From a checkpoint of a small transformer trained on Wikipedia.
Size: 15 layers, 6 heads of 32, MLP 768 SwiGLU, 12M parameters.
Architecture: RMSNorm before each block, rotary positions, untied embeddings.
MLP neurons of a small language model. Each row is named by its layer, matrix (gate and up: input weights; down: output weights) and neuron, and shows model dimensions 96-159. Each number is 200 + 40 x the weight over its row's rms, rounded and kept within 0 to 999. A neuron's up and down rows have the sign that makes its largest values positive.
Before each neuron's rows, "fires on" lists the tokens most often at its 100 highest values on Wikipedia text that the model never trained on.

fires on: ":", "ue", ";", "ity", " -"
L7.gate428,239,281,225,212,200,166,234,215,202,191,209,247,175,173,153,227,180,278,223,273,212,186,219,142,187,169,189,242,222,175,236,204,238,226,209,229,177,191,185,173,214,230,237,212,212,251,177,146,167,172,162,138,152,214,175,157,115,160,194,195,163,157,188,170
L7.up428,144,167,183,264,181,229,209,214,185,213,188,234,175,212,140,207,189,244,219,213,124,158,179,201,160,190,292,193,136,164,194,170,199,211,219,176,184,129,147,249,185,223,216,235,175,277,161,182,144,133,193,202,206,269,133,222,208,162,166,199,192,293,173,129
L7.down428,274,222,171,243,201,245,207,177,225,215,191,193,185,118,229,151,241,265,100,245,123,202,203,147,258,154,203,186,198,210,171,201,193,151,163,159,181,127,118,271,207,220,177,224,136,187,201,245,201,149,197,222,175,165,204,290,162,154,212,206,230,161,174,251

fires on: "er", "r", "ins", "."
L7.gate762,250,163,166,264,175,216,261,206,194,251,164,209,226,182,116,136,71,195,183,269,303,168,239,123,198,163,214,221,238,207,207,150,185,216,267,184,174,229,221,249,176,237,259,163,141,255,214,200,212,220,200,175,206,285,129,175,171,131,249,218,213,200,235,210
L7.up762,229,224,195,183,193,141,177,205,226,179,222,198,195,219,226,194,159,140,134,241,197,165,165,171,166,182,233,168,164,186,183,172,183,127,189,167,190,301,234,197,223,118,245,156,237,178,158,216,104,201,169,225,146,278,98,209,189,226,295,241,162,257,149,267
L7.down762,128,187,227,209,220,280,177,284,165,168,163,145,186,189,204,186,234,213,193,144,216,269,142,159,259,220,201,223,186,158,204,200,195,201,281,169,260,186,247,210,232,261,167,238,201,191,290,164,218,127,171,234,217,145,319,233,258,146,182,109,163,252,202,197

fires on: ")", " like", " also", ",", " du"
L7.gate6,288,184,251,196,191,223,194,175,187,177,167,218,274,244,196,230,219,124,147,203,203,187,135,201,128,178,136,218,218,203,224,266,142,190,220,215,188,212,86,124,225,144,148,201,254,157,235,131,202,138,200,194,226,192,156,140,198,202,221,218,238,244,146,228
L7.up6,195,249,205,174,214,246,208,144,118,195,199,162,206,205,216,233,218,207,227,229,219,150,142,232,191,165,208,275,208,245,179,239,208,203,245,198,270,239,161,235,233,216,155,229,183,245,237,258,194,146,190,202,168,182,221,237,209,288,236,122,174,249,245,184
L7.down6,140,228,168,185,233,190,192,277,263,291,299,256,213,145,226,196,168,153,151,281,190,245,188,155,206,161,150,152,185,246,198,213,215,205,223,181,205,164,258,173,228,200,228,73,229,232,213,213,211,193,221,275,233,141,243,247,214,212,160,211,158,172,152,255

fires on: " that", ","
L7.gate622,154,187,240,217,222,233,161,98,231,197,209,309,184,241,177,213,272,239,210,179,204,225,185,140,164,187,194,195,211,231,155,110,220,208,210,238,248,123,149,204,191,230,249,157,185,244,179,131,229,164,215,187,222,248,166,172,228,213,198,274,132,201,213,149
L7.up622,170,167,149,238,161,203,217,143,135,228,211,169,200,208,161,201,270,298,180,205,149,208,202,106,161,223,262,183,219,254,190,181,155,144,219,210,207,174,217,206,198,218,245,223,143,244,169,181,272,187,171,201,226,213,195,199,238,189,207,232,124,163,186,165
L7.down622,224,172,198,214,199,174,189,189,212,139,185,192,180,152,195,187,209,219,182,190,207,207,240,124,204,229,284,160,204,142,199,212,280,173,172,220,210,262,181,216,171,227,250,152,232,219,194,158,235,220,192,252,266,185,191,202,148,236,176,217,112,184,133,210

fires on: "=", " =", " 1", " announced", " it"
L11.gate347,127,185,200,195,161,149,202,189,206,237,193,192,272,129,211,108,183,152,323,215,204,150,235,170,137,270,149,202,250,172,240,224,185,168,244,223,223,164,165,163,184,140,116,163,226,182,174,182,180,186,176,222,189,238,233,209,169,199,138,207,137,188,104,149
L11.up347,200,211,189,188,238,222,222,138,226,195,240,174,166,129,230,216,195,239,207,207,173,228,173,187,239,214,225,256,202,245,231,190,269,195,226,196,241,207,257,307,228,224,206,192,165,265,206,184,240,160,158,271,191,205,142,212,243,182,227,236,143,166,192,232
L11.down347,309,231,231,185,239,234,201,246,206,171,237,195,225,192,169,204,172,118,254,79,178,182,185,305,256,263,212,198,147,204,197,226,210,187,163,135,144,161,202,209,250,213,110,205,229,194,235,224,216,195,235,187,209,176,222,198,118,146,216,165,219,149,174,147

fires on: " |", ",", ")", " as", " 2"
L11.gate79,182,215,189,179,231,249,245,132,219,186,189,213,184,271,189,253,206,155,126,181,225,196,204,248,178,206,186,233,249,168,193,227,140,135,211,258,167,207,177,237,148,167,172,231,137,191,219,133,97,156,287,156,224,175,189,151,179,245,249,211,182,221,171,170
L11.up79,167,302,230,159,220,234,147,157,132,153,299,184,177,128,188,229,227,192,187,180,222,229,174,270,198,273,223,243,179,227,174,192,199,160,219,149,163,193,239,201,217,151,124,161,185,200,211,171,226,215,254,222,105,230,183,159,238,185,184,211,215,207,175,134
L11.down79,193,219,250,170,189,253,171,171,209,166,230,216,217,209,241,223,179,220,238,199,181,147,224,142,223,179,162,214,195,107,192,193,158,204,170,238,132,177,194,250,170,133,201,129,213,194,126,241,163,206,228,247,204,197,190,218,228,227,93,164,202,217,111,250

fires on: "s", "rs", "ns", "ers", "ors", "ren"
L6.gate162,211,218,167,172,243,152,258,120,156,170,180,236,219,199,203,160,153,209,199,193,166,229,194,187,196,225,161,136,244,239,189,239,215,174,146,185,215,220,140,263,157,165,229,210,236,187,157,181,169,158,229,155,170,165,182,238,141,193,251,184,187,286,227,188
L6.up162,174,167,220,192,294,255,150,200,201,196,225,285,219,191,192,179,170,193,236,212,177,196,211,265,226,216,81,200,191,223,226,240,170,149,196,172,172,228,186,238,245,190,222,246,232,232,194,194,168,180,258,265,254,200,245,269,204,189,169,155,165,143,156,215
L6.down162,165,208,235,217,243,199,248,160,177,249,258,256,212,169,230,142,199,193,180,198,151,199,224,180,218,210,149,260,185,220,188,163,172,181,201,167,175,258,232,263,296,236,215,217,227,212,206,212,218,191,246,222,174,235,171,298,213,139,147,188,150,143,259,181

fires on: " for", "ve", "d", "ed", "ra", "ble"
L4.gate185,234,183,177,249,225,146,120,161,169,246,253,124,189,198,222,202,213,225,161,237,206,229,208,245,232,215,246,175,220,155,195,204,206,166,197,152,166,117,135,177,182,203,239,187,301,218,173,181,210,207,125,198,177,178,166,189,209,185,237,244,150,188,199,171
L4.up185,183,157,204,141,218,220,201,182,133,254,89,194,188,192,162,247,192,252,158,257,230,197,244,249,211,184,236,129,200,184,131,222,188,242,195,203,256,170,155,248,181,210,178,144,260,162,233,231,141,199,185,202,208,161,213,147,189,177,184,159,213,233,120,178
L4.down185,180,166,249,193,238,259,168,221,102,116,219,297,220,209,218,254,267,202,209,243,181,161,155,230,126,194,155,252,142,201,188,137,258,168,229,194,145,203,230,228,212,168,287,206,220,228,191,210,228,227,242,173,122,231,224,128,179,296,175,133,147,177,203,276

fires on: "=", "|", ":", ";", " the", " |"
L11.gate716,174,195,300,209,175,212,113,174,193,211,242,210,228,173,175,193,140,218,191,213,176,201,225,219,225,192,205,215,189,182,243,207,179,231,207,215,207,217,139,194,207,149,210,107,147,305,253,207,198,245,225,221,198,222,235,186,166,208,241,199,187,146,174,235
L11.up716,157,197,217,173,276,147,229,224,197,193,227,160,206,244,217,190,161,188,250,207,122,121,167,194,143,101,281,232,278,125,213,178,163,168,219,186,226,185,223,163,192,196,164,148,201,281,227,196,134,183,213,209,209,217,212,195,226,153,242,184,128,275,178,161
L11.down716,228,231,171,224,197,251,185,200,201,210,165,178,177,202,173,177,155,188,207,239,205,146,167,179,205,196,188,214,180,184,225,211,243,212,154,155,173,205,181,200,190,88,136,229,188,216,202,253,204,217,177,226,185,240,212,237,205,178,237,152,184,228,223,179

fires on: "us", "y", "de", "re", "ial", "la"
L6.gate405,235,136,178,162,227,259,246,207,224,203,248,197,234,187,190,200,176,183,136,302,176,176,243,103,275,202,201,174,176,239,207,216,208,217,139,195,241,206,149,79,183,160,206,150,176,224,272,177,180,183,188,184,191,252,194,207,292,177,255,238,221,171,162,203
L6.up405,162,190,234,197,188,179,214,165,170,157,188,241,199,194,203,171,250,248,271,155,240,222,148,181,146,195,158,231,153,243,179,228,177,204,186,156,201,233,227,251,254,251,230,188,117,133,198,123,158,229,163,194,222,183,220,222,208,147,279,181,224,249,126,236
L6.down405,246,214,257,183,212,242,209,163,242,261,204,247,159,228,222,211,205,224,200,244,212,140,207,204,235,201,212,225,172,286,212,254,231,180,203,237,151,194,194,178,218,242,197,174,283,151,169,184,185,183,186,184,218,212,214,198,210,270,216,303,228,175,175,125

fires on: ".", " of", "\"", " place", "o"
L6.gate675,219,204,213,220,261,191,183,214,180,242,250,141,216,267,171,241,210,221,166,187,221,223,207,187,219,193,179,167,280,194,209,197,187,243,175,175,178,141,161,184,142,254,199,179,217,207,181,193,162,259,135,244,204,185,167,209,219,184,245,213,99,155,157,209
L6.up675,211,174,208,229,207,234,203,187,170,248,184,261,242,207,203,178,166,170,204,116,274,174,208,246,193,181,200,149,161,217,239,170,120,176,199,239,227,199,236,158,214,174,213,207,128,157,213,246,184,259,217,234,220,160,94,280,155,197,200,209,204,229,194,160
L6.down675,187,210,182,209,128,231,141,136,251,163,181,250,160,190,190,181,176,169,217,185,319,208,225,223,249,144,210,239,156,179,243,184,89,241,193,181,189,187,250,143,229,151,195,190,174,146,254,226,179,160,175,159,172,230,164,148,242,153,221,188,246,202,253,124

fires on: "l", "en", "g", "r"
L4.gate214,221,235,215,222,121,192,296,219,162,215,172,240,218,213,244,200,157,274,166,166,171,176,247,207,145,221,134,176,233,226,179,141,246,243,210,202,182,140,224,180,169,189,187,185,240,152,191,191,214,146,220,151,92,191,234,189,221,174,201,167,148,206,232,206
L4.up214,164,206,140,195,186,175,286,235,131,233,259,174,170,159,202,178,221,170,171,204,175,209,240,237,214,197,195,105,161,198,169,178,195,271,249,202,127,181,189,181,262,166,182,233,194,128,219,215,216,157,181,141,166,222,198,167,178,214,179,146,236,156,170,247
L4.down214,196,196,210,126,268,201,185,236,249,158,232,148,168,219,204,202,271,192,174,245,218,261,168,217,295,171,135,231,170,219,253,183,199,206,240,210,196,233,180,215,241,219,225,193,167,206,238,208,210,257,204,234,267,160,201,221,228,220,177,126,262,172,203,163

fires on: "d", "m", " for", "ing", "ed", "ho"
L3.gate45,106,212,186,164,177,242,206,146,322,254,137,268,151,149,143,216,132,245,200,192,236,225,254,219,229,159,195,201,243,192,201,204,134,132,252,197,263,151,226,221,224,201,245,234,267,154,256,147,161,193,192,213,231,201,197,231,199,171,282,247,191,149,153,171
L3.up45,126,206,219,245,190,233,146,203,207,235,93,151,282,191,201,262,191,256,154,237,190,200,209,214,153,208,170,188,244,215,159,193,205,233,101,219,272,189,238,145,170,169,223,238,205,127,218,226,178,195,167,221,152,133,200,196,185,137,133,207,170,209,136,131
L3.down45,212,138,180,196,154,183,259,180,182,126,142,240,181,224,269,143,226,173,182,218,270,181,162,212,226,220,241,188,187,222,196,235,216,173,234,207,105,171,200,228,223,190,197,194,204,264,225,191,190,208,211,188,259,126,184,130,155,259,188,229,200,92,228,307

fires on: "age", "in", "ity", "ier"
L2.gate583,193,192,224,211,170,164,135,222,242,187,193,229,249,135,248,180,146,173,195,281,136,184,241,181,226,153,180,224,184,218,128,230,246,253,280,214,216,154,260,233,265,170,183,211,187,157,153,215,274,269,224,185,169,204,225,254,151,193,179,139,212,213,217,202
L2.up583,218,200,163,279,225,192,178,198,189,153,151,262,84,149,164,83,217,276,209,257,169,165,261,244,227,222,193,140,230,160,252,163,170,208,206,242,155,172,192,240,230,199,163,197,157,181,265,193,227,174,70,216,237,149,220,193,174,169,185,206,189,178,148,110
L2.down583,162,239,216,130,173,186,208,216,217,240,189,153,243,203,276,261,170,164,197,174,175,240,192,168,205,195,142,229,138,148,137,201,209,197,202,141,225,209,214,215,119,203,224,182,261,196,170,173,133,234,219,171,164,234,211,232,152,223,150,185,188,149,162,305

fires on: " who", "ly", " However", "k"
L8.gate422,182,206,223,247,191,171,165,191,201,154,156,275,229,254,250,256,245,186,124,262,201,159,188,248,189,220,224,159,160,250,244,211,147,229,247,142,206,141,120,172,182,240,258,249,163,193,225,171,152,232,216,224,126,182,201,212,217,212,265,215,199,172,142,201
L8.up422,304,188,153,316,172,271,232,212,212,211,170,257,119,232,279,223,210,204,222,183,208,290,163,165,215,164,157,269,251,188,213,137,202,257,191,198,167,244,212,199,229,208,190,157,239,203,207,241,226,185,192,240,236,205,206,229,164,223,199,191,205,184,267,279
L8.down422,253,181,193,188,211,221,220,154,212,205,192,195,100,252,203,191,145,227,205,182,234,289,212,219,179,234,246,174,242,184,107,145,197,282,145,204,184,134,227,131,237,196,240,170,190,185,237,268,232,221,199,284,210,222,192,248,220,181,177,282,106,187,228,240

fires on: "'", "s", "-", ")", " to"
L4.gate670,233,208,181,219,197,237,247,169,226,259,98,142,200,153,226,175,123,230,188,174,224,192,225,170,250,162,122,174,177,255,164,209,239,153,186,185,196,239,170,232,219,137,168,213,216,225,236,247,197,168,201,259,188,249,193,246,249,218,206,160,210,274,217,214
L4.up670,199,223,221,257,245,191,209,188,257,174,195,155,190,196,208,136,284,108,178,157,197,232,258,197,200,208,158,163,176,189,224,201,183,216,165,247,207,209,235,140,249,206,180,213,224,261,186,208,187,92,96,260,191,134,165,264,181,229,103,200,173,198,170,205
L4.down670,129,206,204,182,200,251,178,165,153,103,264,180,190,207,117,195,233,216,175,209,170,151,175,196,119,233,182,172,275,251,260,213,182,122,194,194,184,244,221,227,205,195,270,171,261,184,147,177,160,206,267,81,208,191,220,132,257,207,254,299,138,260,263,184

fires on: " of", "ly", " from"
L8.gate445,226,231,206,227,271,306,186,127,210,182,201,236,263,266,212,225,218,174,215,178,188,162,194,248,216,178,241,189,202,196,230,206,194,212,213,147,255,143,119,156,157,254,246,221,162,227,191,237,124,178,171,112,249,148,237,142,220,232,206,251,164,200,205,213
L8.up445,208,185,200,192,142,176,226,240,247,170,182,273,217,183,267,267,210,238,121,176,230,136,150,191,211,154,215,194,131,151,165,155,211,217,230,214,165,228,172,224,201,209,231,198,174,243,239,239,191,227,175,203,158,182,164,215,208,171,162,217,188,185,236,235
L8.down445,201,238,193,165,187,224,242,209,223,174,130,133,213,136,146,169,207,230,229,187,156,214,154,206,155,189,230,221,333,168,188,212,150,210,165,286,231,220,180,149,167,116,204,148,206,173,246,223,187,208,213,181,168,91,245,206,259,177,239,220,211,232,166,206

fires on: "l", "g", "s", " 100"
L3.gate122,216,213,248,175,201,186,235,180,169,278,196,183,209,206,205,216,164,231,206,166,266,214,228,191,186,249,192,231,232,243,196,92,189,251,189,159,166,193,276,231,223,195,217,272,178,157,265,160,146,224,256,198,60,219,181,234,191,210,192,193,146,218,175,220
L3.up122,264,166,206,137,151,243,249,219,156,205,264,141,233,237,222,177,205,189,189,196,315,160,127,133,202,201,189,166,145,251,207,198,132,319,211,153,197,166,199,259,291,222,170,281,179,213,246,184,158,199,204,193,157,233,170,243,217,229,193,171,198,198,219,212
L3.down122,276,189,123,280,192,226,211,193,228,237,154,198,141,179,209,190,227,164,192,242,190,237,173,197,239,142,216,187,201,185,227,279,221,167,161,221,250,217,165,167,279,209,206,187,244,230,193,196,243,210,157,198,337,143,275,201,184,256,260,205,213,195,209,200

fires on: ",", " that", " However", " Both", " late", "eg"
L7.gate194,214,200,251,213,193,189,226,138,136,146,249,224,192,227,231,148,187,215,193,169,188,194,95,205,83,176,242,135,183,219,261,231,199,158,222,181,141,214,184,255,196,172,212,177,198,164,155,188,201,192,228,128,260,223,170,158,233,158,202,204,129,201,156,183
L7.up194,183,144,241,194,182,230,134,182,199,152,212,198,142,240,130,207,261,263,205,215,141,189,221,180,241,166,161,182,250,169,137,152,108,137,203,169,225,213,215,251,227,217,183,217,149,195,189,216,209,233,218,214,180,180,205,178,224,252,172,242,249,201,105,199
L7.down194,240,155,280,242,211,170,172,132,125,171,153,172,175,139,106,172,231,255,239,220,189,214,177,166,169,247,219,200,199,219,206,223,207,177,271,200,275,234,143,215,166,150,236,219,205,220,218,203,132,205,236,187,203,249,117,273,179,226,193,249,198,160,173,154

fires on: "ologist", "er", "st", "r", "t", "ist"
L6.gate335,285,203,176,233,179,158,279,170,247,256,186,214,219,178,157,168,171,225,177,238,237,211,226,136,255,193,205,147,218,181,238,146,166,238,141,166,94,218,222,200,165,210,268,183,156,193,221,219,174,210,146,182,154,185,157,162,175,171,176,236,187,146,188,185
L6.up335,268,146,183,239,106,221,158,183,241,263,208,236,139,227,146,184,204,141,169,154,291,221,221,151,187,144,237,207,182,159,271,218,263,189,201,147,226,224,174,230,167,150,264,164,209,260,277,231,242,141,233,317,221,249,186,182,261,209,188,206,201,268,184,154
L6.down335,282,205,215,212,201,184,265,214,237,149,149,179,140,206,156,135,166,132,206,201,219,188,186,148,223,108,238,223,219,191,254,227,291,156,142,168,162,226,247,257,171,187,207,230,202,206,237,215,180,249,220,272,202,131,271,175,212,150,191,264,191,207,202,187

fires on: "°", ")", " of", "ita"
L7.gate463,225,170,173,178,193,184,148,87,300,161,197,128,264,254,228,190,175,185,214,187,191,238,206,268,152,199,218,197,169,180,212,163,217,181,233,202,233,151,236,220,134,237,162,189,152,196,173,220,159,176,233,159,192,183,210,215,288,185,264,195,168,221,190,118
L7.up463,215,192,163,176,184,230,209,242,184,135,143,152,145,258,200,241,273,156,221,237,236,196,214,244,156,191,226,171,163,219,192,145,214,206,211,273,194,177,192,329,222,268,210,199,216,236,192,249,213,149,175,239,202,203,170,165,161,68,231,175,176,154,312,194
L7.down463,186,250,192,175,191,211,224,190,161,209,161,204,121,156,162,213,211,104,142,242,192,157,212,212,197,253,184,189,228,133,286,229,230,232,204,227,188,169,242,139,183,205,283,89,113,77,155,196,145,285,190,201,169,222,226,179,250,240,203,201,155,207,150,180

fires on: ".", " +", " −"
L3.gate150,216,198,175,184,269,120,128,137,207,204,222,127,215,227,322,247,217,240,184,152,268,208,214,197,217,257,157,210,199,233,208,106,168,176,162,170,184,187,123,249,176,210,284,199,198,176,180,211,196,227,189,225,196,250,115,174,138,216,212,205,180,181,98,171
L3.up150,193,180,134,185,260,269,185,149,160,263,229,192,250,239,255,244,195,218,196,172,158,128,206,141,263,226,151,215,204,265,143,241,245,136,219,183,170,142,263,207,197,198,255,271,219,166,221,145,242,223,203,266,186,191,185,179,150,247,208,93,206,211,157,188
L3.down150,215,227,215,177,122,247,191,289,204,224,220,253,169,136,105,179,130,163,246,198,182,198,160,134,212,178,222,186,190,199,154,223,164,249,200,189,206,185,236,169,235,210,117,185,188,186,117,203,172,181,194,159,229,188,230,189,228,141,198,191,208,140,298,207

fires on: " of"
L6.gate225,122,230,178,229,249,201,218,188,204,202,140,213,226,260,264,235,189,216,120,187,151,207,181,200,235,193,217,143,233,178,209,195,201,219,229,238,247,224,111,235,135,236,211,189,155,254,235,238,153,229,215,174,158,211,199,133,247,240,232,255,157,144,238,231
L6.up225,143,256,150,210,160,243,232,239,137,143,151,192,248,139,152,269,245,210,179,216,193,205,141,218,291,146,235,187,224,253,140,237,180,228,222,196,218,229,176,228,224,291,203,148,173,273,220,239,228,187,175,270,222,202,122,274,158,183,268,249,191,153,200,198
L6.down225,197,153,214,244,175,224,179,235,200,177,180,198,269,184,231,211,176,210,191,203,202,233,218,193,191,123,201,245,253,244,138,201,234,209,229,195,272,154,158,171,221,157,191,169,175,197,201,211,213,142,219,207,264,230,204,162,196,146,204,98,243,171,188,206

fires on: "t", "r", "er", "st", "ant", "ist"
L7.gate81,277,197,172,233,190,236,267,224,260,261,256,248,173,165,169,172,187,142,197,231,203,173,227,228,177,125,204,175,214,162,153,182,269,169,193,118,160,221,221,202,159,207,271,152,247,242,156,146,180,190,174,294,170,210,211,279,125,191,270,190,163,157,151,225
L7.up81,261,152,203,185,168,250,215,123,234,234,156,232,231,183,197,200,194,189,196,226,240,160,251,203,251,213,183,207,164,257,265,205,225,247,128,175,180,265,184,292,165,227,223,218,185,184,164,196,194,169,214,181,224,172,196,194,245,176,227,204,181,238,204,249
L7.down81,311,144,184,242,233,215,272,277,176,124,193,246,158,183,223,156,212,170,213,256,182,235,210,221,153,65,186,178,189,166,128,185,233,166,191,181,117,197,219,181,241,181,209,193,238,194,204,181,180,207,171,297,196,245,233,222,156,162,228,205,152,232,219,169

fires on: "=", " =", " was"
L11.gate172,145,174,146,180,186,156,219,205,211,209,196,174,292,214,284,246,258,129,249,210,156,141,246,174,196,242,226,141,263,184,198,176,205,148,208,175,292,164,142,143,227,218,196,126,248,193,259,176,149,199,156,341,106,262,201,267,239,168,248,209,180,259,152,185
L11.up172,186,262,170,178,175,168,229,236,286,126,141,226,163,185,183,276,233,204,203,204,222,171,161,194,219,98,191,225,262,219,206,139,236,175,209,131,153,128,180,149,226,187,169,162,215,174,176,191,161,214,181,180,209,282,273,184,212,213,216,211,228,209,148,193
L11.down172,268,255,234,140,221,218,190,239,211,165,237,166,235,191,120,174,166,233,237,191,170,173,213,140,162,160,203,245,162,231,230,200,183,206,233,132,255,135,235,245,210,207,167,277,211,174,229,168,280,207,187,188,230,136,226,223,165,255,178,287,247,157,219,174

fires on: "=", "s"
L3.gate648,251,110,201,199,197,215,206,161,237,227,215,185,214,170,187,198,173,139,239,155,232,200,167,176,238,141,202,272,243,228,242,192,240,202,155,187,208,211,158,228,229,188,210,206,188,210,199,217,203,154,231,234,186,245,149,229,271,162,241,186,140,214,178,227
L3.up648,195,143,206,226,217,226,210,160,247,195,225,255,193,217,130,233,200,180,227,199,244,181,162,134,179,161,269,186,176,243,197,225,207,217,190,241,153,295,175,295,287,223,198,238,192,210,169,126,235,167,157,269,237,245,141,248,246,121,172,213,202,183,203,202
L3.down648,172,268,218,226,159,224,272,190,219,173,168,186,266,202,180,179,194,242,229,181,198,102,203,151,194,188,189,180,238,204,136,170,231,254,204,223,207,247,255,284,315,198,195,240,184,175,165,126,204,219,230,190,198,205,230,257,190,193,161,222,192,227,266,135

fires on: "'", "’"
L8.gate452,184,204,189,213,288,194,175,251,278,195,167,192,213,144,209,135,109,171,230,186,258,170,125,210,98,258,232,166,235,208,207,146,137,122,228,226,192,218,227,124,243,197,248,243,167,211,173,181,149,159,192,259,174,212,158,146,216,201,210,164,137,136,137,175
L8.up452,215,228,218,250,228,156,280,216,204,230,122,267,134,234,188,254,169,242,169,170,138,240,154,280,183,254,190,252,63,227,231,236,225,186,177,238,284,213,229,142,179,212,202,248,153,256,197,184,143,211,170,229,164,174,149,204,244,112,212,220,222,189,232,153
L8.down452,168,178,128,217,254,164,168,215,163,210,136,179,112,191,193,195,177,185,234,160,183,151,180,236,93,218,154,164,147,177,217,205,150,194,231,219,143,182,242,187,166,212,147,172,180,158,172,124,179,206,257,215,149,266,97,212,181,257,216,78,183,189,152,193

fires on: "=", "le", " =", "s"
L4.gate447,191,250,275,174,272,195,148,177,254,153,205,140,140,187,110,226,169,204,182,219,179,217,216,170,223,234,241,224,188,142,185,204,214,262,253,139,153,234,219,248,229,248,234,212,234,141,153,170,174,213,219,135,198,253,124,264,290,163,190,176,205,150,167,164
L4.up447,180,193,193,159,214,205,134,196,224,185,258,157,132,266,131,240,132,170,210,165,211,202,177,137,196,203,181,245,213,311,147,235,255,297,206,184,211,226,155,223,194,204,244,251,210,280,236,199,175,183,193,254,246,243,195,188,230,151,212,178,159,196,171,258
L4.down447,156,217,241,178,296,193,201,229,178,201,277,237,258,111,216,192,254,192,212,213,177,163,151,209,227,157,208,207,193,124,257,195,157,173,220,144,148,176,226,210,266,206,203,269,249,163,223,149,168,241,192,156,215,170,241,305,250,224,157,202,170,172,242,180

fires on: "s", "'"
L7.gate518,256,202,225,160,214,201,243,166,236,185,131,211,202,178,151,154,161,200,128,178,216,209,156,176,205,194,185,151,243,146,274,202,203,217,220,184,177,204,223,212,188,215,203,187,181,251,146,130,123,213,274,113,168,203,220,255,244,164,213,159,119,211,208,184
L7.up518,112,183,235,239,228,241,194,230,234,215,148,195,179,234,245,261,225,245,269,208,174,277,214,246,194,178,211,184,239,180,172,218,242,145,212,197,283,274,164,213,203,163,250,236,177,214,187,263,190,185,177,203,186,157,214,200,204,152,152,182,187,211,168,251
L7.down518,180,159,123,193,126,168,187,215,194,204,143,153,209,191,125,155,205,246,161,176,170,126,152,143,195,199,173,211,176,176,245,194,232,222,154,198,183,245,225,281,186,276,175,183,167,226,106,167,231,140,210,208,143,204,178,200,174,190,186,110,149,270,236,180

fires on: " of", " share", "/", " office", "s"
L6.gate291,238,224,211,213,245,212,180,211,219,171,191,214,205,255,240,249,206,260,253,121,204,165,117,172,155,255,255,174,138,198,161,194,223,217,154,213,176,168,136,210,206,251,213,236,157,220,171,188,184,192,212,233,231,233,204,167,257,166,208,380,207,217,190,188
L6.up291,263,250,169,212,166,222,195,240,190,167,224,213,196,231,203,229,244,195,143,183,238,159,124,189,165,217,281,197,172,179,181,191,172,229,214,183,146,211,162,216,257,211,175,193,203,234,157,169,186,262,214,192,207,271,244,152,232,250,227,212,255,244,197,186
L6.down291,189,229,237,159,170,180,181,215,191,257,212,137,227,152,187,213,232,121,210,256,201,192,242,208,225,137,78,235,221,221,224,248,137,200,240,200,141,219,236,198,145,150,202,164,257,170,205,251,230,222,254,230,77,188,226,234,168,161,239,36,199,185,185,274

fires on: "y", "ne", "re", "ald", "ield", "ance"
L5.gate410,197,143,173,224,233,276,190,239,269,225,239,266,242,277,215,180,143,223,198,180,247,224,267,158,281,181,205,203,145,162,194,166,261,204,224,134,167,182,185,153,195,188,179,199,155,247,186,125,235,157,194,192,185,303,239,240,194,176,188,176,173,201,175,170
L5.up410,193,229,143,221,191,200,175,180,130,159,209,206,193,194,142,253,170,233,173,183,183,157,148,181,195,171,144,167,171,196,170,171,228,215,270,188,223,225,251,294,240,202,217,95,141,176,234,262,175,268,168,182,248,253,152,200,218,152,185,153,241,192,206,316
L5.down410,188,190,159,178,126,190,182,187,224,171,216,154,204,208,301,202,189,259,249,240,160,128,198,196,156,234,266,137,241,224,200,234,252,234,192,190,197,276,204,216,152,167,235,221,240,219,223,256,203,277,240,218,211,96,188,144,174,227,286,258,190,288,222,186

fires on: " time", " only", "ly", " day"
L7.gate546,251,229,241,168,168,207,205,193,280,190,222,215,241,258,209,171,217,203,186,177,188,252,264,243,235,227,172,163,182,184,194,132,180,212,199,125,273,157,103,187,173,289,163,220,222,248,177,230,221,110,226,137,215,230,216,253,172,241,201,226,220,200,225,253
L7.up546,142,215,144,166,235,184,166,181,236,219,186,223,158,141,200,252,242,177,263,181,157,238,148,119,231,203,275,228,180,241,231,143,190,112,242,200,160,157,201,239,244,297,193,197,159,169,189,201,189,204,182,194,204,246,97,247,191,176,258,228,199,220,181,226
L7.down546,282,167,229,237,160,258,199,169,227,215,176,191,268,258,241,190,217,252,145,233,283,188,177,221,146,152,204,217,242,161,206,209,162,163,159,255,195,252,176,176,177,250,174,151,188,134,194,196,201,131,177,282,200,218,236,293,215,194,198,243,160,205,198,186